From a checkpoint of a small transformer trained on Wikipedia: MLP 896 SwiGLU.
MLP neurons of a small language model. Each row is named by its layer, matrix (gate and up: input weights; down: output weights) and neuron, and shows model dimensions 298-393. Each number is 500 + 50 x the weight over its row's rms, rounded and kept within 0 to 999. Numbers have three digits each. A neuron's up and down rows have the sign that makes its largest values positive.
A block is one neuron, or neurons of one layer that tend to fire together. Before each block is what it responds to, as a language model described it from the Wikipedia text at the highest values.

Description: Table row breaks
L6.gate467:521414428531502535473477427430489509565523433527504484578409498483516516462522446549572463455508539574551379462482559595536424427499506447485463493506588495535386572506353499535506486593510522428651528489477528546538467523532517536567368499482532545565517440521525558514474459455546472559
L6.up467:562547466506536607471544522516537574501524473429536631536465502515476487499540510469582610535550485580523521543528489522473428443463499499527479496479578432510538514501496428538509521513472527448511453468485519522557492524423463482518529544435416512483425528521406474393424438460506565508
L6.down467:477482543490372572526548576536476476481493457438471476471466517453543427454524506456445600472492585550486522516464485434580470444476533445459529505555564540481537498561470483527524558483630565493476468501423381448549472480445493537455487438468389465530492498515501431483507439609449587586

Description: Preposition before institution name
L6.gate640:505522411573514528435406527480535515475464481522466531428522560548525475484626484570492510477436494439553433511462531563556476502475477484600534460450473516634505442462544524548402513495494481497515530519449522571445417500448424490480436460470476540458460501489554485584532494574498554545
L6.up640:524434456546481443594520495500523491485479550495476532520552450576344499509483383503528541447480452499488551442377504452414442520459538525483466545508512487562465455433467524488597482508507579488529487498542456476503475571496502556553530538457524529501507498481415517603447511491590465402
L6.down640:563539533564489510493550370517528517519495519465448515515509481488556528486556591577491529443429539501454454502467507465372448530490492461513474528447505507539512489516498478387396440492489505539451539594550543490423572450473515525522548476519455486607489507497466427515432562442486446462

Description: Standalone small numbers
L2.gate65:542505527558524551425507439496428535562556527428421599565514525515477557539465420489470519488496542553512436500485563616530577434636449472577405470587519557481501497475484524459534531461458458483548500530525515422479506528422529488480503443471472554532442529520544479443567484571519529418
L2.up65:515521528457562435492523543458438515477538475568603508520538609466443464521543521512604468392580524500609435513529544601549588497436481419440493580482503437497516473476507518515493537547607541470544497493544510573569468571470519443439430541497453480561587548478477492518475484587513577559
L2.down65:541487492501516518467569544488556573468541499588571573472476574480461553506484447434455581464460528515514475435461478437538639458529495550540487458476529498510504470510538561524593464581549372462557557527486446590600500453527532550403474471489504470483527531464509449499541463558412494539
L2.gate247:476522471538508529559497538478511629544582527470530588509527510576490557495606452414490510542468543406548499488554555529550535448492430414403580560523488574445501461490489645574565467574510538545553487579480491490545597489539451590425453389411499481585544450498533470374520478570440441513
L2.up247:488481413489536490457517538517446547555610482567522521502570526431492479522508524553555559506526546452521512490488459471472455457487454409563491507496465436429481401483460508506560504521515558497543576558435497590439497512467507456459409471497461552514594479589491435530499467607477559460
L2.down247:588523546498569552395505502515402475418573462507483584536433455455438474407553447517466471569493465470563503498506585428555537424528536422447455495473477565447554520555517585535494417514546517537479484522580473648568600502505483609443523516556451555501498490412515415468569456493394487490
L2.gate325:394458469507500505439444478408429492413568495443417627548473545505567498551409516507476528567466470492487617483486446556537592587553508551524482508546501471539544471630549552481566449487512545468544588466484487514524494515457511571406544514464549498471518417540589536446519532560553469480
L2.up325:508498517560424503524509474589506485515459522488541486558512429444428544500413552524473512621579537484515442442550389538479508520580453414454540514503474452446424591375421556476544522611530497477385426479519442519484531554464558471459455412480553556497435514561504456482482505486443470515
L2.down325:544562560489548541456516545511466464511497527463528531510511449559573530536535494519564504553554500519549384491522445469493552499436464444468472394453593548550528395528489504481506472503557456518429538522447417474507533481460478547459407516405493430494519491538528514468409489570460492503
L2.gate406:527465481500542500544517533487483470466557476623581496466481529500462460409507472523477512511485522441500591418478504482551533550479419527529528540446470483463503492504514571470518512462600526513535561493559478402477463419463423530443508480507448502557540485612555547492474559557495477494
L2.up406:537474404529498542512514552537554453473580512528503520462477537613440498539474480455369627465494452492472531563485577482445509484527458531474472527481489559414397427453602526485581482548524572437511474526621427492447463532500492505480424429510488508493467379563521407425474507521493525550
L2.down406:517511462521538556527449517580431482476609570568512471508482492496439464437522534562538530538544486476537425537477536454552495539410533438470501457405462536499550420554510514514463475491502429507459557514530532528584618452535472552510565479531479607556398541526588458501555532613441478503

Description: Short particles and word-starts
L6.gate190:458472453507559515526545427528432448462452472538514550463438448621550545489502560453424534548561575441496445398439479545521599518409591542541482476497469447513455481538435548490528496605564546487504574451571454531629509459501437525531634501520515481487477509556488486451438441561519522452
L6.up190:463412407504529563523470396502429536490486564476450562534507480471543524504560597511453437503524512506467360468596533502597504511527488512517506479546498482489557522539414589523506530557476462417475489515514509495495461506421547392495542577520522533548425454463414458450498435621540535526
L6.down190:579512506498507474570587545495478497477444522507528477522472489572511478570537524539419469479492501477430446486443473506443597493524558541557463519393510497526511544466468513471501510523544477494517569475430462466625546449450511480572594583442561485454431469512446438407526410497518596510

Description: Table row line breaks
L2.gate359:461532510534547468561503515426462568500501409374530637481460553550485551550409450540548547526473493513498495508525494492436624514487492470545375572447568512555532466467478511474433470513476443525405451566429520540514494516550472425471501455459490428499539524531409498587447512537469614448
L2.up359:485559504469424479427550541509400548589450482590559474449456495462517418421453445366477471513553624501481569504529423531537477454540450494561568486541486554486480477535466580567566413459470548456488493518565568476558451496553515493409481517504429551500569490558587554525487480481371487500
L2.down359:507483486479470547488509462462491512554469450517499513523454504467541499362613550613347431399467501558494458570452454411541432427528530407475584460463459551503563480507511458602581478506565507577488516457548475522539543511437520435496427561502461428482463488448525428511475528490482560456
L2.gate508:477500443506418519414533450551487466645537587450388525503549460503471500470590436560450483406575498584521577580410511379529503485566527505547525488581475470400489519467497493478551462546439439474485496525482446521497567576609556416547493564487496493529591541429420401439594434486524554474
L2.up508:495465572584540505576517541387539524524516568547520457467462567429549556521544485477549399487474572387456524408503521507439474485481374492562551543477422508563510419492496475470457534515462520528536552537483520570452555577510466466549467481450466477527479522477351478480520449460498597525
L2.down508:523488531551529497454623568527550485549554514533569462492495496493487392428549463544434466529461631522475522465485508441488487440477419545519475384583459499563525477477520496465546593460476507604455562516577539528553569534475468492432536511524438490426604519508433429448488500463452633553
L2.gate549:484540498482544424507562541579492479459399540558494517472450513523476425512466452516472500477522383463529603483481563516590420493516441502489515540531455480574431484488403463563510490526576480487535445516523486495476540474490502389554536545598439523613500490499464550419432508545532627487
L2.up549:528597493560587513493500540555479495478477460500552521510461559512552543476457407495512524566501378483498608543523453499591481393434460515467503520533486544482460535444455544536577489522539466535466403486521460558510459576477571518482496455446526491503451566558542538519509544498550632461
L2.down549:582506527566570473432487552507446561528518492488554556562478581463450468456497374490546569531559487527459571584542538532637454508500473581473542443485525497396433508515539552443516601452493512517537480466543481575545437476523582529425541549480545489499443510502504503490505579537435544558
L2.gate754:555488509479454491516561577428398558512549439492580466504571495578455505489461478487512494474441481470582518539457537537554482403472474501555579565492448525548489594520485503520505442481531435533464485559480460509513589534421507432473391453512625619486589576513428563503545586467467416478
L2.up754:634504469417497398539472545497453443527565549458498442506470466540504496534555487544497512514622489495503442484493543406489487514472531436461556546510543488503514592539338564486503443522583440552377480520396504447565507512508507427534435515496454519578534541529402454494588617496436563512
L2.down754:555471446481503515488502536483479501451518550467546515533586444460510540451549486556508472484542558457569467455457526460491536481473468406579503572447526539584525500519452494529474477519502472510519571535357585543552490574530501429435472510437462469449494479491485512494565567557515545552

Description: Range and alternative connectors
L5.gate66:504468503470471504439507505558544510548379493478469573522482511402460474583449442463496462551509523504519583442470387480438588594500525493541407539559448542550512481529563542592492516536603556482457514403553575519506503399449487418552473489471510472548594454595460636556449433428553458569
L5.up66:538499491554563529551487547552575422466463521562509494491536478485540515546495538546522427469529437486525413485501467525499547448454502546506563632518428543400587522477550551547457459533505521452521558462532504455506489539503483508555459487487457468554520443535472554526475483486460466544
L5.down66:446538464498566516497463479558492488580473519602535514472504465506566528472561465473593459523565560423541492511495558426537534518429416564442517539513486507474478500537509579499535402489500441514485628533529527457500468572448518503508594428597549510517540530544595446552460554526478523545
L5.gate562:426580538455408480585490473454520478588457533445531468496459456475510475521488613565465509462404457512571432503577463446518532522450434465491500474571426496459449455529382537548484491579544382571444478484577494381529565505538441420579378472492516445549498466511472514497506452549493520434
L5.up562:454457455480485427468535548497538467430676515497501577417530531480573583473474444509527548474550556455605551494538519508478525456480464492478500535481475540473494470555546446551510474447556461572596493590477501477505573508622502436492487474475438570499528478574527477446585434592496536391
L5.down562:525510533542422516434520583490437502606521537523481490555439496486612486476527577452606494462356546472565591490559566487598543491516446532469583458531537579492485487506509437410449534461509444486472538562499595527477556476482533510494489457464398563530513524478515526565416509437434486544
L5.gate793:477511578582529507488555496527406485591504544409487493590490438507535574536515466472573572549562494500555515537506474502558598465585555388499440507462396518514421497480452557460519453591443523478533458575470593567536512428490505554475513430421519622483483446540502469495546436555552541536
L5.up793:533609539476540410514547420564493573489508483426532536572546577555504540542541496487381537461441432493447403470527484554483651500583587508498457468399481497512578519623461548511608574497421524575500615546492519472507525427475499414461455393547539480473504473500463413542569489500476401503
L5.down793:502406452542465421493497458521548456514469537499449510450510520551467478427481525517496465397533492489460439518534483474451442555521511545471486579538458624447507431536511432570528514474438523537547502494440532426505506479466492531519585502435449397518449539504597507533553520492538531626
L5.gate883:522417473525545574460568555545461489471544507519563599526547458494521522528420477577518538609497516420490453505426460398513571419565502477448506508483518520504503541540552490456538446538548490486526528559605471498568416484535457505504470555405440564500391517547501557444458573509440501588
L5.up883:494525467492537552450401445567374553476598479434515548557460471479514396438477551568452469420512478527484538558457512543563510512476575487457502520516519520536512541494476451510494519488679547571467489479459476599538545477430495547529519455477497556491561558575438571462501561463527470527
L5.down883:538451467474508509538492462580520521515535464474486474534506476482518573452541492493476511421436548381533446527510508529531575533547473602490574408444519550540431466526452513414534373505435506521491510533636475513420570457533394510497508542528348547544515622490561432557512434589519469456

Description: Before institution/place names
L5.gate172:431616426445479552611530482390469498553469487542418435468484557484544476444540449521426520430482476459501516493467493435464548498495533482536535542517538453651534456552489495500522459439508510480514524537482488526458477513403579511548408627582439469465554602367491529503474500430560513551
L5.up172:587551444550496430496494469508480414470555464520555502482480499489541516372536552617477500494467478450481538506539397497443434536431430417563485586447493487392534435417510492476437454476490449478482505453450388594493506500400481462441490502538548505498467459431544491583468634547472514478
L5.down172:534479514562540515531498478564458489427503422444529506469465456533457481425441501514453489476460470512464472526536458508390519506506461530443489492496509507542473475405470564563509486540382548524474445403452534496498532485526488567434531437505518526530480502515578535513518473469481489459
L5.gate246:554492470472466489442455425417558468440397552555491392497474441486460472484515470485577474562488524484537461513493459501472461588473476521511448444462474548563564439581503418573448499524445526571488540504534502531480375499448494492483491513511633479532519517450521510630576545499501466571
L5.up246:524493490480516482442540473343526426492384573531461479435538528464511505551521418604510541433515562475393519458514527472520477416592552497627475604436543485525493380447501493509475504457506454497460491425559490542475371491460497516469393542480541515512479582488482440487478506473520523463
L5.down246:570435460524553373451512462483570493387522509535542433469516452562502590508454489470488526541537600557480507537481497538492445474537499450509530524440571470564473492491570518523429493511497429569423599516442481576432486459497509462448494527458573455456473484479496438511550449560550570492
L5.gate267:484534559503420507436484484476518533488443465567535530461466492510527478496428448537522435635543484408479499552521621499521404495516447501515473488544522508544481458517513573501535584477537505454547573531476473490472611534514487508560504434553516484536465461459520536551485498502461456509
L5.up267:535554404506500523550507516512423478439460460563515516555467538535556514528556534510523453552390422569448505540502510509474482444472516524556485345455550534499539500536477435417459440475547431466481489489475444436491427380509522396481452495512499521599547504404508415468588528510478560570
L5.down267:497514476504389524515519496478522539462435404567474603507427446467473507484524440398424373490482420434490477549507505482568456559573496473468478532483556353489512438506424522487446492558510497527435507435521581486430482446552451462608472526574465506488539411451532383560518499551565505485
L5.gate661:555580473463525425501538427441464434476448466541475394506556638560481498586525519509547515441505505514539514535460553542491395534511441559519534512565540448490502446467514501485475504521544450514442591490394371478437394514497471466508534561391502438468595445592470460476492515483379474475
L5.up661:532506515494492501541526394480537411446426541498489435378530469565602536527493473556494484519504490469490541522391395556447523554574574621461517503577480415544430601485551557431491475452532460517515534497548523479497506596522415535509440500521520518513524555517495534496608490491574600436
L5.down661:604512499432509556499421557658540546460468495574481458452501412515441581519519493465530514568475494473483618578382515485435473535519483574519597491527483526500486417490495452431435464460470541527489530498493453537440506489467618506474488481491502492503502572418489487629568534501463464483

Description: Table row line breaks
L5.gate69:437546518486528457488517463519463481610510475550572506496503547463532518461576516467397528532461399437529459454489454474478496505570440449537562527523464552490506489462604480464573364533468482401483468450505565473534485471527422503500393468454510535516597458448527561505493525496383491514
L5.up69:373486463551415471499458536491603460488480518519455382530476455549503440465575507463531466507510486537482522412487486367558478441543462419483536540477551522491609556461485499444470510494558506573488508416537429535424413475509555588561539489528530486502563527504525495513543515432459556567
L5.down69:561570543507403451433489458521543495488569470502449415435531487500503502522512511431547513382605511468517477534502530406484496526492563598444591441588536522431539623486500552458552503458516459472561526496512430476444464556504591536529525541512494542566509431482444539456500511499574473479
L5.gate261:504550443501471550522494498601478537443529475483461512453538561522587477536590482472434459478470514507546525484478499517544567476501553557498538461535380492528534537558537418524493411516603449459491512484520536459561393534428473474468447554483491475452499545527570550513560507443440583589
L5.up261:405516517465546428498586554499475519545471506486527481533451543460502522443559508420460475585566544576545498515430427473519499566466532500383433541514421432397453623485488330534464515512487457462590482594607484561512373573374413530454452337481481455501503387529545533526513409526496470501
L5.down261:455545528402495440519499547445578428526483547508479493546515540439474534420492476527496461534554489536434413501478540589527451418599463562515561558494488507550413581475453375493470561580523561560506399590514576539432464542472458591473500516471497506479496464467509461508499472540470480394
L5.gate288:535502463471527479457488492494492496466507485401574533477512478457494518577477408522492536565545485469538515513538506473546498481429398510521575443510539551472413499638502419453417496498507531477536527538532493461444524446423560455523470489550538461535455475494546454447464412616530527528
L5.up288:490600472546499439501532589500504574424553539520554457509501418509516452576426454547497629534479491589511521508467465528441465487490394408526483407547509481446412478530557571465469579462436462480458430497439432537447489550525411512504478568536553535558425542506491493478567503461547577492
L5.down288:588597441514399515411498544574470384459437561511574492427465499418539532538458468538485489400548530478555483415527430474548494496474474544475391492541490542483521428411531418429576426405493455515573533509549532519515580546603519515495533522508531509438574587538460478569444410517521554435
L5.gate391:486537532514570486511477584490484531557549503355579403514466500435518500623471412509524497612526503513531404598478614445525451510599478515500574499477552545431441558554463594515447565471518530448448531576561505593521537522479508548534479538516544494522488548470510550547492425497403562595
L5.up391:491556484519602498487498561457518480489484442443549556517505506484555527580548442551523520432394615474585415523539586489455529479557508458563564514467483492496474520488422580502478573484495559461517475522478558527477487571520507543515499470476520454519588553462423603487466428582507535570
L5.down391:384484460390451614530471523370402491436525564481537431487486480459478550504581545535426513634494500570516590450528444434504554504501433455602652430527525578445467530452512578601480468490429562489449515437543575506458449457434504488535522469454458511543504485581463477599496450503471572525

Description: Institution name heads
L2.gate125:374495476534441465488424549503526508551565468545434448515528514570515412526523548395528452490521478642538487481512545453507517413577464434503440501450486517486581465460514431534541578527513430493446508521441572461496491458504415428465464494428521508462477472491560541486421534498432519470
L2.up125:506401491477457527506491444460476506566538505506464546493461493459467585557503546561513530544499430497572454556558430493532442554575480540483548564519486563511465530469575446529550571515492558442509540543417499568504567525511518553548548507492516528496459520449466448451477468469575452512
L2.down125:393506471525491586541477482557514568447453493571484557620498430476532464563476568462448515544510569521528544496485429436558522428446541504483479534499451546539550525445485580559552529497524427454493525525462507476438513456414513465539501527528500549468421530491503499497542468454555478483
L2.gate330:507435536529495624443364571572523484541550451581488546358480445458474460527540542532325455467473546513579431425479565548509491473575508422531484501531527511511529528432479470493463475511463554510428545540544407490509531451551475416525583514481538499454575494441504491501525484500496539544
L2.up330:544487444508515532528493540516490522480496476524523517536515498481499507617526490605524506415524517571515543526555483601563552463469410567507529514502428446499568550444502591547521484558566503542471571485508514485501506455533492469532525463533553581463576528492566429540472422490489586486
L2.down330:480497431417458556581473548500484475443485435502553545467585443592480542530448622550574460490495493534569497460614475477468506495498393499543479403563467511522565479358454537512562483429496496534443540459501467481504495503568479437549588524580535532488517454472451522504501487427476503475
L2.gate368:457478515601521495507420441542449568531428449461590564429447500470502470563580498519445470424469615532493445573551528585542483468460438501526463579514571575556568511549482594563524473555519493450474626512583412450440535475581574514524523432518481550501541441524509527481551537536568482566
L2.up368:543430546488454503490519517490426451537519548450556411476532542534510563437479566488526560527471467498553475473563523451507473636536484476531526503506534508568461516531554497555512501587484538529506563545501551552555399472458373446484533557537477531413466561401502461531497419492531502467
L2.down368:524456524457464520523434552439532448438494497482608461556517414544508529534424484541450524526504477492471480544537467508493571585513520439618572470407405413487502506543507509504520556458543539508459553503512499454418405522465422499536501620477562383592508486453518559531575472507549514502
L2.gate375:541488561617368494502483527567398569390571473479499520450527526566486489488547549528471501479499448526523604414471478507485524487411460502547443470434496518523554552432617535617499407526444408453513411530497430549473547523521502522468518428533585517516468519434456470501523520509513479461
L2.up375:500369586538605522615547519412513471529513383590398438506583515438391539531562474466490546431486426456561499471490408493505535515509482523440524551562444494590560466425525453531507597523523417542482559530555492528448518550492546507539494500513545515445417517444606445484595533505527551577
L2.down375:496468565470480572478478474459461449418529441459519501465473493567510480558510561499464480522538517590470568525504465507436511487461391411484477505419484528587478641428566503550480493506493475387481518495519404461523544435458534502545505521557541518510586471435547565506505547490559554530

Description: Post-noun-phrase modifiers
L5.gate153:490503492483570517526504452514510420575517520473433499473491462511572531465480457573489527524509517433412486512488516462442571490462522600499575541465473344586579466450534564541489524545495490520562470502489462564483480535498546523484452590498450402450502476520520562583555522622547465499
L5.up153:555538501532497514523537611461457464512491467559442579507533521460517447404496512512534550529549505535466572548535422578567437537481469479544545536563565384580454547445568531542548378476525536519574451421463628594535522566527567527562550448457481450468429466501462480467530599548509472440
L5.down153:547483479476516514502452541504496530485492488539444567411529597536549497437484495555564526567506369564467536576470452514493531504523449408522544552588423376551543530515546530648566452547460577488641532378468585478508461506508454466565432506463479601454475476521484491461511541667540532469
L5.gate441:561586475588428544596517420541500418491505481459519542517523572499540518524543439473499540508494516572431504480453460499447590500436476448468528523424434471472514528518583467487494467470540594476466418474562493510555567479499591456496489503622478595576433497470543474520510559487548547495
L5.up441:467498502555481536499507600482446504499538502430488416548467575486501534455494487487558435471441377480568525488464394490480481544476511463471476628480546355546470601565492444453468541431448557469574530485506461536449533563616561505515609516522541449498543568541489574558428505503483453537
L5.down441:478446512581478475389593518539533526564551491553470426573450454452466464485547500421445585506511461512496499513527493481484574408434604423455481536489535511520517431490496565529485542489488540510416480525569565473553559473517507546558503457598568522475514483443510541419526500499598544435
L5.gate659:475507478503468490546543516496484555425490604538510473441507495469493558550503533443438472516531374491436490460496540540559560449427573515450498539458547475547500541541465548484524595449372488503597573454549475509435517445520575501451457416551459420528527450533449566505492496493577499524
L5.up659:498516474455458494504443533469473503543501466500396571380384456520502565586496494455555467479583541512521439446504410534443517438421549479416471565540427495501473466532498546508596525443524511396587560538492485567450510572459553516453479545432428512487438478432436483457516604553458417482
L5.down659:496522597500539388531537498470480476520586471508488428505509513517518438484546542576497577493513549446443536597543468572433534505470396550539541513459507410494523520534507422371548409472569485504438526477467517507491513436476531525498518502549507526569482565537549542503463427591507586491
L5.gate754:454584400447415496527503497539528492492507525455502420519466483525553503405519436513537535484395481462453531543474504435464435541472516492475585509431475543483527570503528541540533445510579572514512495497391486448518543429532565470484466545527432428497481395452431453518489502492528510537
L5.up754:539564486509567488487456494583475452558516437491478519492474583433535506529491450556520449500459561415555467492545455525388458477504469511503577477485566550501505483470436556475525515465491493499485540482591527523444529454422507494450517495421523490478590592489525512450504482531555549502
L5.down754:410515550428532512501510517465452518560512612541463566496532474531480532537475585487565537522505528525448505497500538489508512506532558531525563454458439480463440522490435516550405565536538528398440506457462534557493546526432509436474460451471520477544498480549524458519617553576484485448

Description: Example-introducing "such"
L6.gate612:443466472529542536518536580511542496446454471518561441560502517549476438446492585590473471520455471505497435439555444493516501476567518589458527461520497585434485492512490576545448438479482444501507560462413595511551381558519469515391506490558402457551436443495500463548446478492510508632
L6.up612:509410433518608579454473497523476473533461488448407503508446512500496474543530479575493512532476456552475564524510444527580436473546512521540537499529540576439533502597497536574437477434537452490547532460517386490448513501500485494436510447479462516531510522516567464630563474446571478445
L6.down612:453525596531485539502526549476619367496493490446456531499538503514399564489522510558484639468507459446536467578472527468460466533486506514500606522506462483461488440545442450456503495581571521447411599486495388559509470542513452496529531475549485468558462472467427423567527516516528400463

Description: Adverbs modifying verbs
L2.gate287:519555483502461477457492411505557518402493589503500471500494542582496600499514444493487583616593431497490544505510552468594453557520469517522561452476486527530469503425449458464535451511533472610487444467569527527506486421489497533430525589534590520496544569446492486605480488475480453466
L2.up287:490471539434580520433510485492468464514486478539517488555469532593569470480520486480657419495483541552448490527512515556460531436432447544498502586545525421654553521577567498427455499489553544511462535517390424482576436589541400428458473476534485561415478467464408543500504440525575458450
L2.down287:541505444591409529502553549556512518557504534560458428527450561467448592524482541544561511517507544607562512490433527457530567639521545484532440409514440458493477545485488499561469541431426420556511449543524448481461469541544465480555518581538544548516514431456474505499549453556448536479
L2.gate298:459535498500473443460500475581594452566455463493581568591542526523473602470486465440499532524445563540572503466405495625453485488496478526517467482530548476485475477458594520516483466593540481510593458522499506543541463538471511409453565477511526507447519494550457470555503597513528364443
L2.up298:504530576538429573487466505500485520593522504559450520550528471592508483536486511513515550515542549582439460490564538502561585441459544601530479490516589460559533524449479522553477485519468528506416487534471500509508505488528567511507635489502477485547567527472532527537510396492438563479
L2.down298:547583519527446527474567520508473578553495521541414444585496539552459509552603453550568474428538565482465525449556474494515534538427519494545471437479496493455567478564488538558462540510498512596434465487464411535547457465507586519443579506546484565387462562529535488458474381530550556516
L2.gate355:487488501462518544593429473559479511443534483520477529530478478564577456569379529565498480516494530535475474563495459610521501448454496533533471522430489559460448479465520583508443446463467486610559501529556506459415608541547566477523449501543558502503537443469458463459356457421442552459
L2.up355:586472499464541433490468438589508504580417479522470444503501472549439529509491470518571580472571544502471527466522518528500502556510434517470514519511420443584477523568523449518500474507541536634597497507512586416450438520494597471539558416520525519501505499544539577531459503427444524449
L2.down355:483515484492485471554472492537486430469588448447385460534519436523509522510396473444443453460506551419503512522558507539495501458410504492480467568532465452482479503541435579437458529505527523536558483448626520466397499486503621489514508518551557517493455458486453523483448490431485514377
L2.gate507:488433461543509489570410416479495495444541546465484509562539561449428512500502480541509657496469477553534585515526501533523500508567470550494483615529447370352568532562546601539544516436455587462448511538552520444541552480602410496409569517514542498502437519602492481563478465455438555453
L2.up507:511542491562573507566482461550499494504560479492561565531513417428572455526532355557547505559552510482440592497479479498532441417576513527477494418415574537440492531452492485626537482419570626595545519549505526458457670472622482492512492517508469449495503521525550454438430478506468539516
L2.down507:467525626520497546470499583599519524481495558449503581517488528513564528474535468472458536488607466499487477491545490440490517513521507411517462512522547538570452515506484504531537513482499574566473555514478545550539515419548631456551511560485535488492495423460430531421385451456538500508